{"num_hidden_layers": 10, "hidden_size": 256, "num_attention_heads": 12, "num_key_value_heads": 4, "head_dim": 32, "intermediate_size": 704, "vocab_size": 512, "hidden_act": "swiglu", "norm": "rmsnorm", "norm_place": "pre", "norm_eps": 1e-05, "positions": "rope", "rope_theta": 10000.0, "rope_fraction": 1.0, "qk_norm": false, "attn_scale": 0.177, "bias": "qkv", "tie_word_embeddings": true, "parallel_block": false, "extras": ["capped logits"], "init": "uniform", "init_std_qkv": 0.0298, "init_std_o": 0.00544, "init_std_up": 0.0298, "init_std_down": 0.00401, "optimizer": "muon_variant", "learning_rate": 0.0115, "lr_mult_o": 1.5, "beta1": 0.93, "lr_head": 0.00895, "max_grad_norm": 1.0, "warmup_steps": 200, "schedule": "wsd", "decay_fraction": 0.313, "decay_shape": "linear", "final_lr_fraction": 0.0, "batch_tokens": 65536, "max_seq_len": 256, "doc_mask": true, "train_tokens": 228000000, "max_steps": 3480, "dataset": "wikipedia_en"}
MLP neurons of a small language model. Each row is named by its layer, matrix (gate and up: input weights) and neuron, and shows model dimensions 160-255. Each number is 200 + 40 x the weight over its row's rms, rounded and kept within 0 to 999. A neuron's up and down rows have the sign that makes its largest values positive.
After each neuron's rows, "fires on" lists the tokens most often at its 100 highest values on Wikipedia text that the model never trained on; "fires after" lists the tokens most often just before its 100 highest values on Wikipedia text that the model never trained on.

L4.gate485,205,242,282,221,235,194,175,266,118,302,190,247,155,178,133,230,240,265,184,246,186,221,218,220,225,184,222,208,223,225,241,189,158,143,191,197,237,148,197,235,234,256,172,169,194,171,261,129,254,166,227,239,238,280,154,246,165,201,271,155,231,231,220,223,257,228,138,147,195,202,175,207,204,145,254,212,185,163,183,228,229,174,195,166,230,191,204,210,151,189,206,182,197,200,189,241
L4.up485,261,242,185,261,184,226,157,210,271,67,225,143,174,183,224,177,189,184,200,225,90,178,173,261,226,250,220,245,196,203,158,248,216,188,168,174,187,186,182,166,193,214,200,221,171,214,197,145,254,256,267,254,138,200,264,172,213,196,239,211,244,172,108,232,208,219,193,242,202,236,160,200,248,165,207,167,184,200,185,224,132,241,196,164,146,167,178,174,172,211,259,185,169,201,167,234
fires on: "ec", "p", "c"
fires after: " re", " d", " R", "R"

L2.gate572,170,232,174,211,180,170,163,163,226,197,241,230,215,185,197,208,244,211,218,221,211,159,92,164,203,108,190,203,221,205,227,248,227,138,91,169,171,247,272,142,255,184,167,204,173,246,253,239,156,202,169,227,105,166,208,139,188,217,206,208,219,171,151,216,194,226,210,172,205,171,128,136,221,166,235,136,161,259,181,169,177,199,185,273,299,178,182,186,225,249,243,133,186,113,198,216
L2.up572,217,163,216,196,242,165,270,176,205,171,241,124,175,202,154,214,221,195,181,254,245,195,227,115,125,195,233,183,213,172,216,243,243,160,284,189,241,137,205,160,199,191,176,151,158,227,87,228,199,167,183,132,186,227,233,199,153,190,153,209,205,178,244,207,173,227,283,140,178,105,214,214,234,190,163,173,164,255,209,176,138,195,149,167,211,185,211,174,187,168,233,186,182,144,218,118
fires on: "s", "es", "el"
fires after: "ear", " Y", " r", " b", "m", "ort"

L2.gate342,270,187,244,195,203,178,183,184,224,261,178,197,210,231,220,224,238,192,214,221,197,167,176,202,203,237,155,154,196,224,244,189,278,221,253,141,193,190,170,273,125,142,130,149,137,193,205,198,143,192,109,217,109,203,223,157,178,201,196,239,179,230,192,277,218,185,240,69,207,269,175,212,138,201,159,268,220,266,186,227,196,257,208,249,178,189,156,169,170,205,217,205,220,213,207,225
L2.up342,259,247,238,216,169,154,235,179,190,201,166,210,194,179,221,194,159,183,166,244,156,248,181,183,265,100,182,198,171,211,108,185,223,206,210,198,230,200,158,169,240,161,120,164,177,180,239,232,163,183,274,154,207,186,179,153,110,154,182,202,233,129,174,197,264,219,183,254,224,282,231,186,176,155,218,202,128,198,161,234,151,168,188,199,186,244,221,233,267,158,97,176,265,156,172,152
fires on: "1", "n", "ent", "20"
fires after: " 19", "es", " the", "9", "en"

L2.gate50,299,250,307,196,176,225,252,243,186,238,162,192,146,200,227,214,192,243,249,262,181,151,249,242,228,216,203,177,246,108,136,176,236,236,149,210,303,192,177,204,211,182,169,189,206,186,229,164,238,194,193,171,126,243,169,175,270,214,171,197,228,236,224,226,196,168,211,116,226,207,194,237,208,127,204,195,258,233,157,189,126,206,227,225,248,235,202,190,169,135,240,205,123,173,173,169
L2.up50,247,239,117,237,327,154,241,171,194,64,191,167,201,172,147,247,217,200,164,198,207,139,235,273,209,157,169,200,262,177,228,201,188,201,243,212,250,164,215,157,250,222,247,132,227,171,233,149,209,167,221,210,251,165,164,158,160,145,202,155,214,212,184,288,195,247,170,275,201,308,143,212,146,218,239,215,246,207,221,214,224,170,241,173,133,145,200,230,131,267,187,209,152,213,170,229
fires on: "p", "ep"
fires after: " re", " R", "up", "s", "re", "us"

L2.gate603,198,162,195,129,178,229,131,179,188,223,130,159,105,201,137,215,193,202,205,191,138,184,190,193,211,210,311,192,206,275,228,180,163,203,173,220,222,142,263,159,225,167,159,255,221,163,155,193,277,207,185,197,233,276,101,163,217,233,192,237,222,259,154,269,224,234,217,260,168,228,164,163,210,194,184,267,166,237,232,233,171,170,217,203,288,210,210,231,193,201,206,206,209,203,166,198
L2.up603,144,221,304,192,208,185,187,210,250,189,161,138,166,142,272,211,95,146,149,173,231,270,233,216,225,139,230,210,257,221,235,114,265,174,197,216,146,210,219,274,153,215,139,235,218,152,212,97,214,246,279,205,135,228,160,232,194,219,182,178,214,165,173,270,238,262,167,242,157,194,263,186,120,189,221,222,125,222,182,278,206,126,286,189,189,202,186,193,150,176,248,151,244,183,116,217
fires on: "ing", "ame", "ies", "ial", "ec"
fires after: " s", " g", "er", " S", " d", " G"

L2.gate442,168,244,157,218,186,217,192,178,262,177,172,167,224,242,228,105,167,179,110,162,215,193,205,131,220,151,298,232,166,204,148,126,155,165,202,217,139,229,214,201,150,245,247,234,217,151,248,171,195,216,253,148,211,199,216,206,224,216,145,194,269,236,181,206,279,156,140,212,174,213,218,252,174,207,217,185,162,228,196,186,236,228,183,272,178,227,110,297,208,131,170,245,232,213,206,171
L2.up442,176,154,225,199,208,214,253,235,213,188,220,229,163,204,164,151,226,220,220,260,151,178,239,264,242,174,202,298,216,125,162,224,210,221,160,198,206,168,190,266,224,156,228,193,167,198,176,225,224,213,203,245,141,181,188,160,175,299,164,186,213,205,226,173,178,195,168,148,150,202,130,228,176,143,198,258,159,192,239,235,236,271,145,218,188,177,229,213,202,255,242,189,204,252,288,146
fires on: "p"
fires after: " com", "om"

L4.gate391,168,192,132,128,127,199,223,200,263,224,153,236,195,208,232,240,211,243,184,184,216,201,220,240,216,167,294,139,167,159,181,255,222,213,162,203,171,166,169,231,219,134,178,201,162,204,183,200,227,206,211,159,230,215,242,207,237,149,192,190,232,192,269,251,214,249,227,200,199,229,169,175,242,136,185,197,182,267,231,271,266,241,272,224,278,228,172,136,242,211,245,199,208,289,216,167
L4.up391,162,230,178,195,155,175,242,209,190,178,181,207,220,206,173,168,42,183,239,218,265,194,165,224,157,248,157,183,307,189,145,107,219,210,218,221,176,171,184,162,213,161,199,176,260,212,214,233,224,248,152,245,228,174,201,243,177,227,177,216,165,227,231,272,157,167,186,151,242,220,193,142,239,126,224,205,259,144,201,224,185,190,187,155,172,151,134,242,155,218,270,169,162,210,220,154
fires on: "p", "s", "g", "k", "v"
fires after: "p", "er", "is", "c", "ir"

L2.gate117,177,205,176,290,220,201,163,167,121,140,259,110,184,169,197,203,175,210,235,211,187,237,190,246,159,244,149,253,220,167,174,218,112,176,176,209,156,259,127,216,200,205,223,204,200,233,201,254,193,232,180,128,196,238,238,224,230,169,211,203,191,137,181,163,211,155,211,192,111,251,251,236,249,207,208,152,234,94,189,274,147,223,283,218,210,267,239,188,289,191,179,228,192,252,207,230
L2.up117,174,207,182,214,111,176,177,230,255,232,188,158,178,220,199,246,134,187,162,182,217,219,240,207,153,192,174,165,204,200,184,276,185,243,256,315,189,241,191,262,124,291,289,222,197,195,167,165,162,206,192,182,168,236,197,220,222,125,209,216,130,178,173,231,237,238,269,172,171,192,183,170,113,238,220,182,202,162,253,146,176,197,262,202,250,255,214,228,241,245,167,194,204,183,218,247
fires on: "re", "?", "le"
fires after: " p", " P", " c", " C", "ec"

L2.gate120,245,138,167,196,189,200,258,155,270,157,189,232,212,239,249,246,186,252,203,223,243,178,195,219,195,144,275,174,252,119,176,142,155,254,282,254,183,197,257,180,282,258,214,179,147,253,238,233,177,191,260,190,166,186,199,225,214,185,239,163,225,115,239,141,177,147,233,153,217,217,196,197,227,173,156,267,189,144,164,182,189,128,216,228,148,190,221,198,142,259,188,251,197,188,232,216
L2.up120,237,167,185,234,233,193,228,86,155,223,217,231,221,172,237,201,156,255,237,258,192,248,198,144,239,253,258,180,216,159,171,179,177,234,276,199,144,218,207,218,236,179,245,195,197,257,234,178,178,162,199,219,117,170,244,168,193,158,280,149,211,206,229,197,144,205,212,218,153,140,243,161,210,153,158,161,170,249,221,278,235,179,239,223,251,266,257,193,184,197,165,220,215,182,183,215
fires on: "er", "ur"
fires after: "nd", "t", "j", "b", "ent"

L2.gate691,207,216,213,159,184,188,230,209,241,157,236,103,202,217,187,261,161,186,214,133,182,173,170,210,272,148,176,155,194,177,133,233,159,135,233,163,142,181,231,252,183,217,101,239,223,198,200,151,165,183,221,252,134,153,231,232,154,200,263,229,233,192,229,198,207,180,192,112,180,189,249,201,216,218,177,230,208,213,216,168,137,124,282,223,173,144,202,251,188,196,190,244,204,188,152,285
L2.up691,193,259,208,274,231,197,190,181,218,165,232,149,188,228,189,182,163,208,187,234,174,190,128,204,222,201,187,244,218,189,237,184,236,173,239,198,239,188,175,217,184,278,191,213,211,220,175,200,153,222,227,253,158,218,222,194,189,171,208,106,254,143,198,151,160,192,217,133,224,146,139,189,186,253,200,115,209,112,243,187,126,226,154,218,237,178,191,132,205,214,260,251,195,172,224,169
fires on: "t"
fires after: " con", "at", "ou", "on"

L2.gate83,193,165,199,215,175,242,207,243,146,199,268,152,176,187,182,239,246,203,178,163,189,203,165,272,184,158,205,232,165,167,248,126,244,161,195,210,205,249,225,119,199,168,175,199,150,157,217,209,234,195,213,215,151,182,163,256,195,236,233,141,181,110,176,264,248,219,137,175,310,172,215,253,179,276,223,109,310,210,235,225,221,277,202,247,195,205,223,166,154,158,244,143,231,244,215,180
L2.up83,137,270,149,217,294,210,192,216,230,179,260,205,219,262,163,174,223,213,136,192,219,240,226,268,290,252,197,220,153,145,219,262,197,163,277,130,195,203,186,175,219,178,186,222,152,230,218,155,194,172,139,210,243,228,202,229,195,225,189,227,237,165,150,136,130,189,142,207,224,281,181,167,222,100,225,195,236,231,215,164,161,217,179,193,197,224,196,221,173,221,263,240,231,168,178,200
fires on: "s"
fires after: "s", " as", "en", "is", "n", " is"

L2.gate35,119,261,205,285,219,177,215,158,210,247,84,225,221,162,226,106,288,261,232,231,146,234,251,192,265,210,254,221,186,201,244,231,190,150,170,254,227,233,199,226,151,219,199,147,140,228,169,208,216,221,176,141,199,199,196,182,170,123,175,188,263,226,283,188,172,171,185,170,215,160,223,162,157,221,182,199,171,188,249,229,195,163,177,111,202,223,242,213,215,208,170,219,244,167,237,178
L2.up35,116,204,102,188,168,177,112,203,183,144,135,154,209,187,176,149,220,156,194,242,153,163,175,252,186,201,245,225,162,228,175,220,128,224,168,188,269,210,284,145,227,219,140,164,215,183,231,216,190,221,160,153,205,181,217,230,206,177,211,236,170,205,197,192,225,220,159,264,118,201,227,247,197,180,254,199,179,222,190,244,222,190,174,220,152,193,271,230,194,151,202,134,180,231,236,245
fires on: "ec", "ov", "on", "ig"
fires after: "e", " R", " L", " re", " l", " D"

L4.gate11,261,181,283,217,220,169,268,166,165,171,131,202,176,185,216,248,198,249,175,223,184,186,179,233,177,146,249,243,234,155,88,171,186,196,245,271,258,176,210,222,201,178,171,192,237,237,208,179,208,241,207,171,210,197,189,214,255,214,266,226,168,158,193,130,219,231,237,208,203,125,201,205,209,207,229,173,266,154,171,204,209,212,213,128,177,205,178,195,194,175,223,220,239,215,196,140
L4.up11,183,190,199,243,276,195,267,162,200,198,192,234,234,172,235,215,188,197,221,132,253,62,264,167,230,220,254,198,261,142,220,123,216,69,228,232,261,199,169,168,176,252,101,210,205,181,147,211,220,187,185,244,228,214,182,160,233,189,186,160,131,233,235,161,202,221,322,194,156,258,238,164,222,231,146,156,155,233,238,228,187,86,249,201,171,220,213,247,215,122,203,190,174,237,85,179
fires on: "ur", "er", "ar", "c", "on"
fires after: "r", "qu", "d", "at", "ent"

L4.gate617,236,181,126,208,142,189,155,213,175,284,219,164,193,234,199,196,180,205,237,218,172,165,207,169,136,223,171,179,187,207,177,269,162,225,204,141,208,187,244,155,252,168,237,175,155,178,185,105,263,255,132,203,197,185,192,257,184,273,206,241,240,191,165,197,218,206,258,227,230,223,160,164,239,220,191,184,144,171,137,128,190,232,157,226,310,200,190,193,186,241,202,160,243,155,195,261
L4.up617,248,187,204,259,252,162,156,175,200,202,229,203,201,198,169,207,155,230,215,199,180,191,285,136,265,259,165,248,117,200,201,233,217,257,180,208,161,167,186,289,151,218,195,234,260,205,211,231,155,251,221,222,230,187,261,230,185,221,170,197,284,214,199,166,297,193,232,214,230,215,205,184,202,210,264,173,184,230,211,157,198,213,233,240,185,194,219,188,145,241,171,213,183,195,191,265
fires on: " wh", " th", " that", " or", " it", "w"
fires after: " in", " of", " to", " by", " In", "ing"

L7.gate326,213,156,190,114,172,168,189,276,206,228,177,167,163,133,197,214,183,188,217,208,223,224,252,221,295,209,144,224,225,174,173,242,190,159,272,210,214,235,143,195,296,189,146,190,216,180,246,142,195,150,217,267,263,190,243,208,253,210,233,270,168,245,202,266,204,132,185,289,189,135,219,290,175,201,199,166,154,264,192,225,219,167,243,250,212,161,222,237,215,214,167,185,186,215,195,210
L7.up326,213,196,194,189,243,261,234,195,170,192,181,216,159,219,198,190,177,126,211,217,202,214,199,194,202,184,214,220,226,215,200,177,181,233,305,264,299,184,174,180,178,212,143,256,194,253,203,212,240,282,184,142,145,186,240,139,153,161,177,197,198,230,227,183,241,207,274,244,158,235,171,186,188,123,281,163,178,242,157,104,173,242,195,115,228,226,204,149,169,318,266,219,111,155,208,281
fires on: "im", "a", "ot", "le", "ly", "C"
fires after: " T", " t", "T", " O", " A"

L4.gate443,229,170,220,218,181,199,204,216,245,179,222,176,179,274,190,173,138,216,160,209,245,270,184,182,185,185,190,222,161,193,97,195,227,174,144,176,202,217,179,308,187,208,220,201,205,202,162,224,174,197,235,199,219,136,173,209,275,165,204,195,270,325,94,139,212,275,205,105,248,233,225,223,254,182,177,237,178,253,209,152,151,265,275,175,245,260,91,222,178,215,279,216,255,248,221,161
L4.up443,181,172,252,205,152,167,201,257,187,193,254,170,90,185,205,143,255,177,102,231,162,177,165,223,205,184,212,196,208,166,149,137,195,211,196,216,143,201,138,193,217,236,267,197,118,165,215,202,161,190,225,216,231,214,171,258,238,179,222,117,185,207,181,282,256,201,274,176,146,229,219,198,165,194,236,254,217,157,172,174,165,207,220,192,241,142,101,251,241,193,225,252,218,208,266,162
fires on: "p", "ip", "m"
fires after: "p", "up", "t", "s", " pro"

L4.gate274,221,160,237,176,203,205,272,200,217,216,218,246,198,177,240,256,269,155,235,217,141,212,194,208,202,255,177,232,194,247,199,176,118,132,169,136,175,198,160,170,268,230,194,269,159,185,214,261,284,192,227,250,204,216,204,233,179,225,182,204,216,226,193,301,97,155,204,175,182,177,212,183,180,194,208,257,157,236,298,211,218,173,133,204,256,190,208,216,166,131,203,248,277,170,149,171
L4.up274,175,177,134,244,208,199,194,188,224,169,205,309,146,111,198,232,156,183,221,181,298,207,184,284,157,198,213,224,192,214,209,176,172,214,188,171,147,161,223,183,198,125,279,212,185,184,138,228,208,151,140,216,177,176,230,142,219,171,225,247,192,221,181,212,221,174,179,112,216,250,127,179,189,185,262,219,175,183,230,188,208,134,230,285,291,241,179,227,191,138,177,210,262,230,244,268
fires on: "l", "s", "h", "t", "g"
fires after: "ol", "is", "ul", "ions"

L4.gate421,193,211,172,231,146,114,133,244,170,210,196,216,134,224,213,209,187,227,233,210,197,196,177,201,194,228,152,236,174,162,225,207,213,188,277,170,187,229,248,214,227,258,242,168,121,143,195,193,199,240,126,204,197,171,178,171,250,229,193,238,278,155,206,219,215,136,216,197,171,297,197,220,268,246,238,169,203,224,206,170,156,202,214,287,224,309,293,295,193,248,166,168,227,198,151,208
L4.up421,274,142,197,209,203,160,190,167,154,143,214,274,171,246,151,135,132,236,184,191,181,174,235,205,186,225,173,149,151,209,212,158,190,225,254,241,155,205,222,198,273,310,161,144,208,165,243,194,235,191,174,205,243,170,210,179,175,206,216,298,174,165,215,159,182,219,197,166,205,222,217,145,215,222,246,185,203,128,188,242,269,227,160,137,203,174,228,143,186,167,186,137,197,192,148,187
fires on: "ia", "a", "k", "o", "es", "as"
fires after: "or", "el", "n", "ad", "x"

L4.gate144,200,182,153,97,236,194,205,221,204,215,202,231,212,271,243,138,168,239,233,203,175,201,177,226,205,182,197,201,232,253,212,173,162,182,160,208,182,257,174,193,166,148,244,170,214,214,277,149,179,245,180,109,139,239,115,236,216,221,237,240,293,201,164,144,186,173,140,144,162,245,169,204,201,135,132,138,224,225,186,178,189,237,210,180,137,198,167,195,260,189,203,183,257,238,192,216
L4.up144,168,213,171,159,204,120,199,249,219,242,271,206,173,182,150,246,159,199,155,209,217,190,247,218,182,184,207,268,218,199,175,158,224,205,202,217,239,231,182,236,182,229,187,169,157,233,222,183,128,229,246,163,155,198,206,82,151,174,220,229,226,193,215,207,207,279,149,265,217,226,147,234,194,251,149,184,150,176,245,231,195,260,110,276,217,254,238,172,276,226,235,188,160,220,186,248
fires on: "b", "or", "ic", "il", "od"
fires after: "o", " com", " st", " de", "ri"

L2.gate582,270,217,184,144,217,123,254,234,80,265,272,220,137,220,199,202,152,140,268,213,195,234,216,200,222,156,95,165,245,219,250,235,235,180,149,212,182,197,163,221,160,192,218,218,189,205,197,123,175,188,178,188,185,245,210,218,213,132,212,272,239,218,217,185,209,184,231,131,192,164,133,215,163,196,149,199,211,240,203,175,176,149,160,147,234,133,261,246,120,144,218,228,201,219,178,183
L2.up582,241,103,282,169,336,138,180,232,239,160,185,200,184,237,201,158,155,240,183,218,172,215,219,217,279,202,168,210,244,179,228,140,278,117,145,173,161,229,195,199,236,167,198,174,255,215,157,192,162,148,195,210,222,271,252,277,166,183,182,185,203,228,159,180,254,225,181,180,151,124,185,179,171,205,151,112,205,162,141,277,185,238,172,172,228,186,220,186,178,114,165,203,224,204,202,255
fires on: "e", "%", "ate", "on", "t"
fires after: " L", " St", " t", " st", "2"

L4.gate162,147,194,197,253,129,268,274,168,133,205,169,172,202,239,222,202,199,240,243,275,187,197,222,162,156,196,172,147,211,249,136,255,233,125,219,237,164,217,162,204,257,261,212,207,241,171,186,166,225,245,249,203,225,125,167,158,201,196,235,172,278,175,200,229,180,224,114,222,182,179,153,188,206,138,191,220,215,250,205,194,185,179,133,185,218,178,227,172,238,193,201,184,159,134,145,129
L4.up162,231,170,165,173,172,204,267,210,150,245,174,211,213,309,151,196,214,174,204,182,180,219,209,203,259,184,208,143,189,162,225,159,179,223,256,163,164,174,159,241,250,256,185,141,157,171,201,267,190,222,148,175,194,254,239,233,223,164,188,223,179,131,141,104,297,187,202,289,232,152,186,205,190,190,239,229,267,186,181,218,154,253,216,281,280,193,192,182,182,175,229,161,124,188,235,200
fires on: "n", "g", "p", "d", "nd"
fires after: "ag", "ig", "in", "an", "or", "en"

L2.gate406,200,222,154,281,185,215,144,210,164,211,233,228,253,178,185,138,167,270,194,172,163,213,248,115,244,248,233,229,215,199,172,238,149,184,249,262,214,196,160,177,176,234,221,179,210,220,166,262,206,189,218,195,126,179,157,262,197,138,193,216,201,111,194,198,149,209,182,161,244,284,178,168,194,167,219,209,192,194,173,152,251,254,228,219,216,197,270,234,227,180,173,174,168,188,241,189
L2.up406,242,218,192,124,137,151,161,216,192,187,190,158,176,290,199,192,108,217,235,229,234,187,242,204,147,194,197,98,211,181,208,161,172,287,212,215,230,210,222,147,206,150,206,214,161,227,208,234,206,164,249,273,146,223,106,227,256,256,182,148,118,260,226,215,209,187,237,184,109,214,185,139,194,264,186,226,237,213,161,151,236,237,229,177,229,98,203,226,180,200,161,187,171,180,198,131
fires on: "ow", "or", "t", "ent", " U"
fires after: " C", " I", " p", "um", " D", " P"

L4.gate79,183,188,266,120,239,182,165,212,175,167,164,155,198,244,247,209,228,172,213,199,167,224,297,189,155,222,165,162,192,277,207,172,216,228,245,230,195,173,252,253,126,224,190,275,274,252,226,116,173,234,218,183,171,234,222,184,196,261,194,157,185,159,118,245,198,196,163,254,237,213,160,148,168,261,214,160,199,257,268,130,185,184,210,174,244,210,140,185,275,257,187,190,210,233,170,193
L4.up79,193,271,227,161,187,140,205,177,160,175,221,220,201,233,191,149,152,151,188,241,241,176,177,138,208,182,212,213,174,132,216,229,225,293,212,162,302,226,144,243,265,230,201,168,210,160,185,192,228,196,210,183,155,181,209,219,242,206,197,142,205,144,175,226,119,159,221,203,211,165,189,204,244,183,204,226,120,187,213,121,270,156,253,214,192,195,120,213,243,131,213,128,240,212,195,165
fires on: "\"", "ear", "ue", "ary", "e", "on"
fires after: "y", "ag", ".", "it", ",", "as"

L4.gate360,178,168,266,156,264,201,162,190,126,242,204,151,246,259,195,198,144,231,132,212,158,180,178,166,105,199,249,151,271,123,236,216,237,224,190,211,205,176,226,227,214,164,237,223,217,243,140,243,152,240,233,236,226,187,213,256,209,178,142,152,185,124,243,185,154,203,257,195,191,163,225,208,262,165,230,224,234,161,209,182,228,315,225,161,115,193,177,113,184,261,182,169,240,256,221,244
L4.up360,243,111,150,225,236,227,169,226,160,271,258,190,165,183,70,184,206,101,208,179,223,131,263,199,274,232,150,258,265,240,214,160,261,127,201,211,232,117,196,256,167,254,249,145,210,161,140,275,144,268,165,228,212,225,220,250,170,177,213,180,174,184,187,164,227,257,146,255,180,218,175,169,182,217,201,159,187,267,204,189,269,205,154,204,167,230,215,211,227,218,214,269,184,126,153,157
fires on: "end", " o", "an", "p", "ed"
fires after: " ", "g", "l", "art", "p", " to"

L2.gate153,188,236,178,200,156,259,226,177,194,187,252,205,182,217,229,147,179,218,108,273,140,163,228,219,198,159,129,242,84,259,128,154,193,233,98,209,209,190,149,229,217,146,213,144,213,203,166,236,271,171,221,211,202,225,298,161,156,258,264,129,261,196,194,149,213,202,201,222,216,228,180,251,182,159,250,220,204,206,247,189,214,214,136,211,180,107,196,242,149,204,165,219,263,238,258,213
L2.up153,146,192,147,243,178,241,187,201,233,194,271,171,220,188,126,139,233,130,160,225,216,184,221,187,277,207,129,242,275,200,125,131,153,284,213,276,264,243,203,173,264,254,228,150,191,166,189,204,202,167,188,159,151,145,207,203,236,223,160,181,205,204,285,162,180,211,209,194,215,198,133,229,231,139,174,217,207,203,184,246,215,196,134,166,266,162,219,128,235,229,178,217,188,244,264,204
fires on: "p"
fires after: " S", " ex", "S", "x", "am"

L4.gate221,146,176,198,149,256,248,224,171,282,229,205,190,140,226,251,228,213,218,259,180,188,172,218,257,219,194,253,192,190,178,158,154,189,190,237,162,215,183,205,198,150,179,215,148,227,261,207,197,205,209,116,200,228,227,173,214,194,174,205,233,221,195,203,224,258,184,212,216,105,219,165,166,230,226,159,223,195,133,269,219,225,238,305,169,177,210,221,242,161,248,197,232,230,170,157,221
L4.up221,145,160,255,242,186,266,235,209,208,226,299,184,238,198,268,204,221,168,138,177,142,270,223,211,215,205,157,159,159,177,159,209,175,247,219,193,177,176,273,162,178,120,226,139,212,195,181,229,221,275,87,132,201,203,183,216,120,163,172,250,187,204,167,277,170,224,162,169,208,186,234,188,226,152,227,82,239,115,218,152,215,180,259,161,200,135,180,209,209,201,222,184,249,248,176,208
fires on: "ac", "st", "ed", "m", "ag"
fires after: " R", " con", " P", " r", "on", "er"

L4.gate568,210,209,285,216,276,177,163,193,222,152,203,214,222,237,205,239,197,180,167,218,189,200,164,182,229,217,177,225,178,214,158,226,218,185,219,186,202,270,242,261,227,122,302,231,132,171,124,182,204,244,235,257,182,235,204,174,186,174,130,191,205,181,205,200,238,190,191,186,236,241,167,161,236,199,128,150,219,243,278,294,156,190,156,256,163,176,190,262,175,175,229,228,144,241,172,245
L4.up568,190,183,213,221,233,222,192,147,266,156,252,221,146,220,196,196,247,163,208,196,188,265,211,291,202,160,178,172,211,120,174,150,224,183,203,196,217,195,177,205,196,214,195,148,212,136,207,207,250,220,161,230,154,212,272,192,212,200,199,132,208,152,230,189,176,203,235,181,205,186,161,180,207,192,195,141,174,171,228,191,245,138,205,161,238,268,193,170,185,95,212,195,217,161,225,180
fires on: "t", "ast"
fires after: " con", "oun", "on", " re"

L2.gate434,203,235,213,197,264,189,142,123,303,145,210,189,147,101,202,226,162,170,277,222,131,187,137,164,215,209,190,271,189,266,216,223,204,223,242,147,178,116,173,167,149,200,199,229,211,196,233,196,231,211,243,200,157,205,170,183,235,123,239,250,203,248,217,284,209,219,81,196,213,213,199,132,249,177,235,189,178,159,171,228,223,175,196,167,174,168,194,220,169,221,164,185,230,256,179,265
L2.up434,158,201,166,149,239,217,185,212,213,216,256,179,228,185,216,241,165,225,202,178,192,227,201,190,211,273,190,209,214,194,262,176,146,157,215,207,146,201,226,215,305,160,159,198,232,160,249,217,213,276,225,190,143,190,173,221,149,206,177,248,173,196,217,212,226,259,147,152,163,172,231,224,94,172,235,270,228,138,166,207,133,216,217,196,201,171,176,298,219,176,253,247,212,195,184,181
fires on: "ing"
fires after: " s", "ur", "g", " S", "l"

L2.gate246,222,259,217,199,182,216,239,151,229,268,168,274,270,167,146,211,179,232,150,171,181,274,174,229,200,258,203,229,179,172,204,213,164,239,221,183,124,222,264,184,268,174,223,187,167,316,169,224,198,256,118,169,237,122,179,255,255,121,227,216,177,189,200,194,215,294,210,119,213,238,194,143,199,181,182,171,171,190,290,125,182,201,194,197,237,175,186,139,175,199,228,257,218,264,192,150
L2.up246,266,212,206,155,198,135,216,214,212,227,244,197,201,154,183,134,105,195,224,99,158,288,193,238,150,192,211,184,254,251,239,183,223,193,131,191,203,151,206,176,237,150,242,182,180,294,177,164,229,189,111,146,131,217,212,265,263,117,240,183,112,278,223,236,254,196,256,105,163,141,228,115,176,212,135,178,204,195,262,131,215,202,223,158,249,215,175,196,226,177,232,249,229,214,223,141
fires on: "m", "l", "s", "v", "em", "ent"
fires after: "er", " in", "ir", "d", "id", "ter"